config = dict(
    num_hidden_layers=10,
    hidden_size=160,
    num_attention_heads=5,
    num_key_value_heads=5,
    head_dim=32,
    intermediate_size=640,
    vocab_size=2048,
    hidden_act='silu',
    norm='layernorm',
    norm_place='pre',
    norm_eps=1e-05,
    positions='learned',
    qk_norm=False,
    attn_scale=0.177,
    bias='none',
    tie_word_embeddings=True,
    parallel_block=False,
    init='normal',
    init_std_qkv=0.0395,
    init_std_o=0.00884,
    init_std_up=0.0395,
    init_std_down=0.00884,
    optimizer='muon',
    learning_rate=0.00544,
    lr_mult_o=1.5,
    beta1=0.95,
    lr_head=0.00501,
    max_grad_norm=2.0,
    warmup_steps=200,
    schedule='wsd',
    decay_fraction=0.938,
    decay_shape='sqrt',
    final_lr_fraction=0.05,
    batch_tokens=[8192, 16384, 32768],
    max_seq_len=1024,
    doc_mask=True,
    train_tokens=157800000,
    max_steps=8770,
    dataset='wikipedia_en',
)
MLP neurons of a small language model. Each row is named by its layer, matrix (up: input weights) and neuron, and shows model dimensions 0-159. Each number is 500 + 40 x the weight over its row's rms, rounded and kept within 0 to 999. Numbers have three digits each.
A block is one neuron, or neurons of one layer that tend to fire together. Before each block is what it responds to, as a language model described it from the Wikipedia text at the highest values.

Mid-word fragments. Middle pieces of words broken into several fragments, strongest for "va" in a|va|ilable, also a|th|letics, a|ci|dity, renais|s|ance.
L7.up210:555484494498500480528549479522494518576511577517523426471486455527538511515455571470517536517428439497491548546551518479531424490524544562506529468484488443468529507422488462510484503485511549440419464499528463514494564468472454480541553488504492480511504524501564549419486510512501531477479482502491469537464449567504491460518483472517547505545433560481579609489533548593572523447493549460526495535475391517453478479467460499494463498451459455551460430471465513577478461504561463

Mid-word continuation fragments. Second or middle pieces of a common word split after its first letters, often after a/an/at, such as ver in average, ut in automatic, ach in attached; sometimes commas.
L3.up26:541473463544496487548460551607478430463496556529437485524473478538555525526456468553513530486473553509497382560541527512581403510491507494467493510447538442549514454468446476478521481497583488511510530424552517522486527495456513549507507439466492546533448447446485406483501483477546519468491471468496456556509555494530486478524460494526536468535514539556534431475513487521522439514546540480518527500519483551453498505512519547483539584487456523509482472431533448521461562408531424
L3.up149:548523474499576469483564497556559482466480513504439510503512526491551546520519489422507521492495427456533421489461517526515487380501584500494527471527478495491601515512445512522522477528581523484460510441541516500503506512492538521434492560527530440534421501451526500544458512430448557528428476533462583472447515562435435462486501512473498552474479460481565515480464500454493532505506436467521488520502471462537567525458478542539512500596480426481520529446453458482501525516588511
L3.up169:523529536529528502580555510546525491472456571584511549507528513456585433490584496516513566513399552531493427412471478465496459446478509517536477395463501528577506527483469484437493510509516432527501493480514513530483408488519541497424478473538522501503498483481524499432539505433490514469470388539478518509502561508519439411503473507505505545503486503486546523491541444541481552508516526494573446508541461523529423506481509457494454554501506513508492522475460513484523484449595454
L3.up552:527520492579501558578463470637552477499451462438476457496447467472505461524480484455453438456503526452484535561509485538519466515476398437572489537514456479527499466467528506567512431426509442522531457467442561508554490527535568496523512534516527505496503528504543478478518489437509517457496516488536493493482451438559461476518464519466484525485506508515570497515562547487478510498513501482500426459546478463562518544561447485464569520408568470521481457452534484582533517512570519

Mid-word second fragment. Second word piece right after a short opening fragment (f, co, comp, sp, h) in a split word, as in comp-on-ents, co-mm-andant, f-on-ts.
L3.up2:470447530522499539516624472515524525493523427472456544545542530533523503551450503453482500518525576502495411534562462525456430484525535482487519519513443601500500548513517532512509528501581469480494516540558474564517496479488445514471482559463480520479519464487472539467481475452515509467541469480509554556543503452476419540574523504430413543428522475399476402508462523463482518505522486498582537505493479400485539539496448524473451513482466431492461493489460504520508539519448499
L3.up411:402499566572532475537470483506481523450535510508549449489478514535526547418502493491476525431400527417500452530513469414522476525538607451463468525452448506603452483475542563442489469501518470521520467526487452480518491545508434428518433455534483465564525501494466487502555482477480529448526462584552532532562540481542475486543572488514511485494455500489542502454471544509522477541559537465456521523514532469495468544478540500538500470450514516530445492559526515517476502414495568
L3.up479:536510540443410477540509502474497493554635515556462551553511519564481494541497461503543416474516571547546461459497524478479486469506577459499484498522491572491544492431454493486592478529510414444452515533476514523523505521483491546498451480544515494544498510531509417513576410523467562515518483538534502507460559451510425505525420479451447494511499476539471478554493473496516493471477459524556546492508496458505501498508503456422508449537503412479533420508528451571504540507526461
L3.up619:450463528546525451530538451439542581482496492495538537546456527544459489466503507501423584506490565471533493495482493537550523443556514460485531522491460496410473413459531451608495526554497518503461508536485458498472526505489484531535529527539478492516513491512436539446458509568530498470539374511567474507451486445511478548582534463537466513488508579487473459533537477508541445515499531511547577451489493462505509531390483530470543490555499489530479387531513460491465472467513485

Early word-piece fragments. Second or third sub-word piece inside a longer word split into fragments, especially after a or acc, as in acc-la-im, a-li-ke, acc-us-ed.
L5.up30:502409492571475502501469511568528555507437564502498456531486495491511478445475516410526465445577548487498451483499537442497481536512481493506484435454497533490564507521498481530510560436613453535451550494575482466485518471514485544506530488417600466500464476468459475511462532562487475462506439559542502508578481523496515502450430471462509567528533562465568445487519545436541526504491509477493572523530465466556467495517476432544507497463451433495441458525563501478531497536514552
L5.up68:472502497465471532534516469565553475544554523487461543525454450488515446539470497439580529524524467482477481472511571549490547514516519551509503456498495435542501497433508437512587537506492574486537504518533509441435529439428601459516525563520556440467505504560449526512525480406488476427501580475486510543424463547480445474516465425457492459470520541492495541571556522529520535531459430428515544474460524502459466528486484465522499572544435466497475529483528456543535484482493468
L5.up93:483504501490464486501488494558537449511524525469517538487612417534599472500479528497494518532433435491479408541526542476547510505455509427524515448499531498447585469450433421529532553520576465498470470469490516479561586455442517493424537524423481542635541499528500472461522511470432477513482522503478555480544443502492433471455514531492499464508450507467477547528508467520521515505471499463510499533499454534574456475525553493505528499442490511542461517563489529498566515510567478
L5.up143:514501449585464590516533494522537546479543490500461473517582548578550530508491483482499474456465468465515420441459550420569475451471514517570531454467469512472509525457501519539501550519574463481544499509565485498491512441491547533457447562506504444471592500482484518486441470495461564482509529502507557516532502538478478503445531451483446445521461568545420440499592497452471507555525538445496549498504465537427467499424418449517526474471471540490458475537507527500520493526503560
L5.up171:521485497567498458497428505508493560538532463500543503525510548499467512496539431448541422576521557442536461529505543493502461480492522548551461503481559465525484483454512438479538486489532419483483494571514555454543507479596479503490478487489426478528590536521515524463513549398511471459399483523444518564484450463495515537523580463532466444428535520593460477461508507486490463558556522494450497458557491542470400462512487520494568566519502455474513452510481484510507502466528523
L5.up204:447520574526480510484473508474446525453398421497510536450523592531557533570476522503461506499455517479491491503526551472487496489469470570583480486525431555454444560479468494519462535560505499488485480492479506552479525502491561469494483480499575501550569562456430539511468554571472492581391453468532548521440437441493510501454436479484464481471471576539489475521447508524485474600427494537543441533434506527490468520525497505498524505533503446549475473509528494511484463535509461
L5.up257:463486564484479539504507434597466468502511555526560557514425489585419498533416538483521431511488517484530481530451468504524520481512533519508543516511544541530536422464556544538498498529544521493479489542492502432521462508472481575473486507493536469567494491526426501452510447497465525436451533532560521537480412443546495472517443490506415525465456550478492571518406492579487524495518525515468533537554485517409496481474393455468509541504560480544514484524527490529467473485444479
L5.up260:458525501547478523501483480535576546483521556504508471492497453453475480466526517436522484444537437543492435491519460445522570501452532478510464436593528521563503456541396508528528509533503550400470456473560476492465553545542529546548486512477487492574614445435547512516516464557509521546549488432482539499494501581573465457474470473518508513516475443474518450550539470428523488426492510478436471514539499518481444516470486541511481484461506524452505556445442531537510509437492539
L5.up316:500519485509546510558488462507504516516510513520527528527538495505522574521438538529407517454450502429507453458476510518535565481523515447481531497528525522406541453424512486533585518488544470493481492553503439551504482458532383578500507558469535534547390453512493538467457483488435560433473505578455507469504514531521473480444510490543475498521516558516534525483495517505515560552428452468555568454440482526473564483488532421531496462453483477487439518404506522518506533537500535
L5.up383:509525560537498558548508464540484485495542518488487412487548492573436526528483513479417563503576546530544549502521490505613494534547460557487551474552457506444523496435531484543553522482542494476514568501514451535472506498432505470463506544518456496528555441477509575430553483517525492507543455464485521487486462513468513501499469524488513502490558495534459507498579536468448433386424456457535489482530516409478419553497535444486514517530489521533493469440459449491456488553454452
L5.up402:520456530499443492440571482483546503549520442494486521460489542519480590495501530458502422501496497473450529446481571458459480486529461506424490526515470470513465526490498547515543435522540529428518477575573482432534545497502450505473513577556557483534575448463492531484508503543478512493537424488520523513471451539445449533522551470550512455455503504546521488601548560559541440580575448427500474522495494487443451464460580459467516538463494518484461484405518501507522499491489523
L5.up434:450505463585522480513576466501566488564479504509479514527571443544496562527510456474535510434527500433515509442476584530583483479487547515481533525501514477466460501503503531505511500464548503428478556555519444502500528510460477496411469505456497533551524540558541496530541498498469550530485530495540498460410584532545575469533506427445397434482484552483468519559559478489467474476497570522489479562497492463417519496483493399521523519485485539416536448487490446481498498480487454
L5.up453:481524489536575447445504509480569472492472517476515503558540498515542551566482524556529522467479445483501453509493469466520520506495427496559547450539510431563441440419521483456546525459540482439541498541486463577497504485491475505493425514499475541493494424530538532565513470474494477476511469567461472511594489518573486497528500502511513511540409575585497485557570496561515469431489477539520503521459431460540455536469497403508508435528485517514432455502443565475510556447513493
L5.up492:494429604523508524555515449511544552461501554445478538422493536472509507540526522463468515493517480528479528549433567563524509470467474505532494477531465502551455404413510585548501463556538494507494473470493487526535509498481503500537482431518504484480536449470450453464585516497468502534488530501464536460569453520519441534504484511515486422528459495450543477468546525526465466536498491422548531516495544525458449562524460506497488500541482501475628427481482477569597494439445466
L5.up589:463488494565489470544508439498462495532502605498422487551548499477574528511484456465554535544434485513489515442520559457496523533565480510559518505544518465541528447476516504519569508445486481452437471473508545508545541479479433476437503506508474471514498501424501588497515517512472559504466503478521614469572450540532463439477563452514524496507489474513502435532479422474541488418501507483493555475415514463471490558417600474497472512536510489467512575437470494574515488509488508
L5.up629:509505513508483465502483484507515496442583537444542520508528524523519442518566486414472503488558539436491544477524484474507491453559576537515479433540506444548537510448522488585463515533511466536532502469487503448495484496494496522516471568502585471524510481514523474463537478448415496519485442476464501565576526515508472539477502519493473521526475498564583518497501542416479406504472502456568518531540521571503390495530433394474503490451484551503477447476521485557534509386450521

Word-completing subword pieces. Second word piece completing a common word after a split stem, mostly the re/y in there and they, also w-hi-ch, mo-re, remo-ve.
L5.up90:458541477506498452473509482502493496469456499487451578513543514512540549500533510516551524408530487479533467501484533572510555534599413483490491496407500488469532515460477532435418438555514515549451409493558461504467453480502500466443478497562506470561443507522473415572534510516514549518486508535465527503506514467516512469542512452516565497518441585483525502509526514517441511495558487507425541484430494494519423507520473489509436536453514520462530494519502459564452522576615453
L5.up91:484502432561507518488470580534485490485557577513475466523492537407513405432529537497461498471504523461434496531523439497503562555515482480520481465548517537498544456524415504487490482475500473534489486512509510490452460509565556498506492535530540538515516509572437456516515537436527502492536525484506474499463504494526531473480480473590509506485471458456583448481492530528424507541405457555547490406533528515509535446420530542493567415457601500541457420458498479547512524511508542
L5.up106:499524531463528550438508486478572527525495524425439510509519552501502523477564470475449468540510489504402466459461485493448465500477507541505504451467503500575483453532465507509499486548492526530465512536546543474515580451482467614512479477535445415486529481578478499513458522437469452515503459526543500494458577488560491562377479546579439463550563543476541463494471537527474536489530547547485515524488481496506525460472563580459502471503469414481487478496447478444544538485573515
L5.up208:551579492518455447532456520494574499438518498497502485468417578467494565499486477447485514515483486497502528483525435531551490451522517488586503457557524523500524481421469524476494568549479463527510453468583465580552512480555506476390506421454522431453544496549509465462560484497462515547455520534507542476562467445516474518575490560437501504526471440466531564536566529538450519536439498453469510498535492426457456505507573502478405507504503523514496514513494484524438477482515519
L5.up272:542552552484410470515560545504591509476494508519573510432487550457473472466485492547540503515470481465541538487538535488538475497554466487421506511483510457490552503552494493480528550506529502478471438496502459515522533497493556474533398458492510543550590514486451452436475523455505458522508423388545452466526553441570507516503557558542500430487482486489515583523473475510522476479483510504505573478465459505585483481491420457411474512489478472463457475550526569551509553531473504
L5.up282:510515541502465494574576496501508537475496564496509470495522475430482460507484527539548469474564501528491525516459531445497515511543462528493500437459541470567479507544437533488476471471481478458504491523511471594525476510559532484552477466462463439469462525500463491553576461491474477502487481437535557496423523461534490580521502607561515530495475535453507463572511506522524526384570510557441557513499456416484542520492496475489529528433510487456548504530412451619462499485502446
L5.up300:445509515512519523518571521551469521472423513492537495479497482502505489484498529489481494516489568506422473499467503530512493489590536464456510523467541452496482461514543444516490503498522527506511542464529444402519410520562420527542569504467524456506550533528550520498540512553532474556533391507583524550507498477441556472507510479420392501494476449501564516460518529552521432464427482475502487525530534502530544468456484471542574478490519497526503448415538481536434522391531538
L5.up332:514489583532431466517478469505564496481548522460527575508510538485506478455467481559558513467467468465513541463573500459487542497557470533512517503510542482473525498493453501527490500533454451419502448536439517487534547453545408464557489484436479452531470545494457503473475494449482488477551493457465501549498539465588506485496507478505475536509498516492526546491465393482423513494476521461498518480512483533511386481545516496558509524507504556633441471538519416532537590463540592
L5.up354:475489498539426447472567473455490485488537459587606485496518503508475562479454535498590463498428510488477533517500454558483533444535428569468547526520478536541495489470534508561513487484545511414529476535524552574480515444525480484499470463549447534579452424484517565392476497471520493508482493495518556450522474522498459560544515483512564515516576518483532424494523477497496494514520480445518539500440541505485452449541511471447522422471494493499501458448431496452526488474575559
L5.up375:550522488581483526554539508560511470442535503529531484506469539525518548510494473517513556558450479501480470502465457431477510505508454538526446599503430434499439577482437499486482521539441446455554517530515449438485539539525453464542480575432569487522478482477437508507431510518507575583469427425531501503493544515466494539500431459504524502514493496518472445462524538549445513486496547514481508547512500429521438506561518501525543489445571537525425460452418503514535537478476554
L5.up502:481478374475490492526511544492484505453501558528506448495465495487479581499434475435521504520488492494525519492487434515536442526477522558577559504461503504499545461445494492505463485418556507546507506523517490471430508420480488529408516454539543479477541565424489541458530506572451476478450433492480566503488572513533515492574527463551471519490573510521539566458515437495478495482504537399486547470514547442473453521505496564577510473528467485527472480453455475539560494500592502
L5.up511:557515512545473536494576568433564507461507467524470497502531537497468564505493579485532457534510555477447572526557439510485441522449490573524521511481503451472558430508518441466523449510442492518392472500517495482426501473517477486450505468512483436497455450505527530570555450457446537484481496448519550573577565491542468519552480539489472546499459571515462492513492518432444477502495518500511536480416468486527443484492536522505468460508498508487479475499408499593466531522585546
L5.up543:530519510495481481483521488476462464484508562537458487542523446499543517510467482458514514532503476494513484538420533473506467452469503557513445577479455452544527509423542426436512496463482489496511494513528500542478510471506525472524474512534519459505464522484536477446502491533515521452464461561556509578595373507557434560523478507534524570474518549536568522490523557443460458428433540461561464497408514501535535473440607550524497414489464479504536555479482424492525525526483566
L5.up550:561493499413483500536517474522526502440486621539497514521486517436505512483504463408549447557508449479423532529551545547478549531516478416520513510527536520554485482540496492452486511509452497545498401463471443523509469461478492464545505527548542550429502526501550502411537548512493455488413491515529430581508458569462551457499474473522492469491483431558531475525590509484499512523552478542484529477524536507537465472511487469411452487463475547512587530541480510534481489503569486
L5.up560:459506530530474544486447539518525486445391503517480526500537513465504517502538524460514582559485377440573533508547520498484480415511505515543501437468517499532559488467549526483517480514430553516449514436505482535466577489518556473546447527445475429456494457503454508488520546504474485523478494521445527531530512503509526443463516485482507557513525596447569540439472420511444481503500454572522463516465505455488550595440508498461537434510470526549513503503465467494529500401543527
L5.up604:498485456561561501563535518505445469547483516563479495521514528487487478538480521461507515543501468471544497532524489493493460509486470546575504502504495527590494472458493474479481531546501520454573545443525453518521568503473489502517418529568536451459546504596482478447562505464395520457469494603484462463517527493620480517475484504495515450526524441542457503496446576543499504459536479438447558497424427513504548490505504452481564391493470481480520484479445487471508457531536424

Word-final split fragments. Final word pieces that complete a word split from its preceding piece, above all y after "the" forming they, also s in speed, er in other.
L7.up253:446452434516421563510504496517480429501426537458481451497546491516430559557474509511526543471491458467559500528512562510575408463461491468501519491505491545584585506476526496510513483521552515521448509559534597469479523481541462493449460508559464476545469528502548445518444522501434493601515446552540583547454501485504485539486512520535517499538475485447465540527521574474521507427424522495518443520549523473460492490486445516493506539476487485486416487490440497604504482482491478

Abbreviation and initial periods. Periods right after initials and abbreviations in names, such as S.J., St. Augustine, Dr., Jr.; also early fragments of split words, such as tr(yst), p(ill)s.
L5.up40:439443455557464498495484534537535510521547476543490492498436492552494479459487473415388496489506505517478476446481465448483516492459466505446516454464540479467516472536442483479464529523475431579508527574519499519556473511404558396490510601548534496573537489524524495497466548470451519475475567546484494496562550460441587494507525541466467421490520562489552487529593523540527558491445544490519523510501554533467517501482509508502551505502514484440493453465521432480526526544443548
L5.up153:451521533509491517475516475517540521528476503514405411461554506477445548493472529454565520483465505514470468510512488531582498430533500533492507521468516479498529536437438512433455453504529464565476550451485477473578532549519463460497473480445500534553586508479459484485488506468519457492494428568505475510544581516568519451443481480506517561504463531516489525480462451516502452490481523565519542575509515459582439525492537597502497536459390592514486442545443509477506495449560461
L5.up170:485494456452491553480513518557425503529464468457560545409543529450561498524581550428500500517523479480484524477526493471536546506488494513483482518501475478517561492481472453582587449527506473460502454612434545477492479501541539470524534490565458560537505478468486493464513480498471460488441463470538480473471483560545478446507490517508588552487464588497424513516573485434496503497510577501495507468403459534431452524499456424504433485559511483484523498463573506536542479531513551
L5.up221:525475471486451513513529516433511537524521445524521485487490588460439550511485552436485536476503567469577486407492493515479524452500494551481519493527518521469554496449501492521460472482508460506434456554503423442514470507389460495492471454587464530509550461500561484494545397477475435456443532515551485473544451519461578468511508486564461485542519501493482486535536541482490553516437513450582543475553477515491478499624536486534480539539492444562500565540492518508547545462476505
L5.up250:487581537549505552473529488444499491466460510556459456525526592528554508541532429438471441542531503519519494526422539561558491551501565429421524542495443525496452458455435481425564523533488529502463512478468485540506494481482552540524539459525482534527502506477514497502494428559588504552506486471494487503502479523552569502484550487452503497486473521515484510458504492522491478503501448438539396598507526463434565450544502426467427530426496551553494488474507502530462513434464491
L5.up267:482476520493524572465576540463550516510482486535482530506428490512547566549512440476601482484508541514522450418550473513477540466497484504519465537467511457483465491517446436426408497488508479513521494537538458513574481509521507493536460536586513520444495534527500509552446517491461479455517448532435463437511567485552507449467496619535525557544409467516564517516515468512483414532505455485552466456482544452482517464470462451513522492487564514431428542540491490510556522478507554
L5.up295:560505536517476533481561532505461480528513510556487444448502512608467528444579558431478534434547513587474533442531442471462545499483449526439482471451581548487520520485500492487491444480533510516557454503574469474572511503438518497489467489511515547503490477476498490531500489460409430473481491553487429470514495450480482439507459461501506554473486552534454474521599520537364523476455517477544522502524493531534492470478473512509504547505443452506495500579536520498431530500583486
L5.up366:449531557496470541524478510457510524476437510550480491479517471486489482511499435432481513505572549501543482452553481557544541458450593500519535447470499524517487494504461531524506562495553560549506452528450448429576525500462531522526550511586544445486551481456439476506475465488498452486386468569515444451502580585566524469498484484506537493501536526537478559520585460522458505505543468547502548449478547544449457514503450455489438481484472486470460435512471426509564510461491464
L5.up391:484433509548545557497515520518508530494434551476498530448481497438553596554522427483579478531501419510509522472457543510517527419484578491416459430488503479526504469490499494522487480485502486510490501495522486479484536501545494474517572489487511455560504490453598563496512547489545513520454528491482502547498462515475505463493496495536509473477508501497522486484535480538439415534483537516519457545535532583326526429525576463562402503430509493474444525522557488472485503501473491
L5.up419:534504520480509516532489488544470497508520443469496506495534423569490477468456483439557559461553461544470525500508455513488497439565597479460450506502531536460505462531494524466440556506508427490486504473448566476586529452520448459579455447519480468531515460430450516453507483523503554441492481557518527459488483571489571517551529495555453552471439548408557543524478496516492522478518508558444499499473498505543505511484486482539511424449527521419507429532578519492466582489554565
L5.up420:462548520557474488497514452557556452513527548511508480456468463430528538518507467512439489466597451473549511546459560566458535508542583517525455505551504447484539516404519513476529499481466492492509492495475503471521584506497423520556485555507424446459450492468503478490516453517506522450455465460446504501474631511512493458464571551525532550463496515483506554514522447549525498467519449483480541574506547493475537460491495480498466504507481540618523512454414493502464537458459420
L5.up422:494472535461474535489500505505463475542492483544552536470487471468484495530520467520504531459525578440474564430490511491548572523527548481539550553461537485446429461497409448450588515507486555501503459596428464454498445485552513517511527490512571547476540490504466527456529514505488517525489512542539421530546582476512563477472497468458498461544517443508522522549505514496463468487477518561545535560469543494437510410551573394431486485476474495471475444545459455506546479514433456
L5.up432:526559565561537503462529511458548560549445544523466511492565527566438454448527469483476414521555423481522412533481514496504548526532544578459425428418495520474412474508439486451517472504535473493385419509570445473532524491540481506538521547503521454481502462477502509481534539433436550514476513532512459564527467536510485537483530548505453487501522494450525537476522471456418501559493457494572498531522545475493504489474539480548493565470488528518483509504494547498542492528524439
L5.up602:538536603427465492499481435505472526500468523548450549519577483522479476501481444469492522498485524486531512547554491412531495511452481445414500537529482514497548468485464491454494502457487487482434536545507446510496560488460498445514560449473522454510503496495497582443585451468546486458440509503515401485489542592493537462485567477500507478543514549481468414485525584531515582517558498477479512441499509573470569473441508510530461529537537472578483512502494463557472514439559530
L5.up620:497510520496453515455467488483445539519573513524503526519517536440525532486450512551515457545513470531510444512495445514506555460488520444535518500493523604459481446418544505515467505488512449573527507448556502608480425488511535512608433442493532491506470525533437449440506510416535468474481479554475427452535526493482560458525500489519512528511498509524513460496542557484517506523489503572471569511488525534489540427482461544426580499478520549416527443462523490507395499547446492
L5.up628:496464458568470547467518494546459536500540462495489461403487473451529453472527447419504558500507384465507476511531505574478548435501487491492528525516485494439502527381505415487545483520537544509534493474516534503588567543524425512517507541535508507483564491455569535481487570489502480515511551538486506590527537494523538439515460498510500402487551456476551431468455418558561514530483486538489507458458454523465501542534495488553463491481542512487448479520477477519519472442556480

Abbreviation periods in tables. Periods ending abbreviations or initials, mostly inside table rows: c. 1500, p.m., middle initials like Jacob L. Devers, plus line breaks after table headers.
L7.up434:505448482501526528520443529475510480488472537562521508500507399511544508484492552522486390441435540541532484582491440404492481452493532570481505515526598432520492482476482566462439511522468527543515537533485522547510443518487534520516461470473437432511504545455523472493498478511447490483439554568521497487475544550471584508445489461577529534534487456520552564470501503448514576513483449585544533501529547460447514491533512467525480467498517534482496466393486488510448516526486423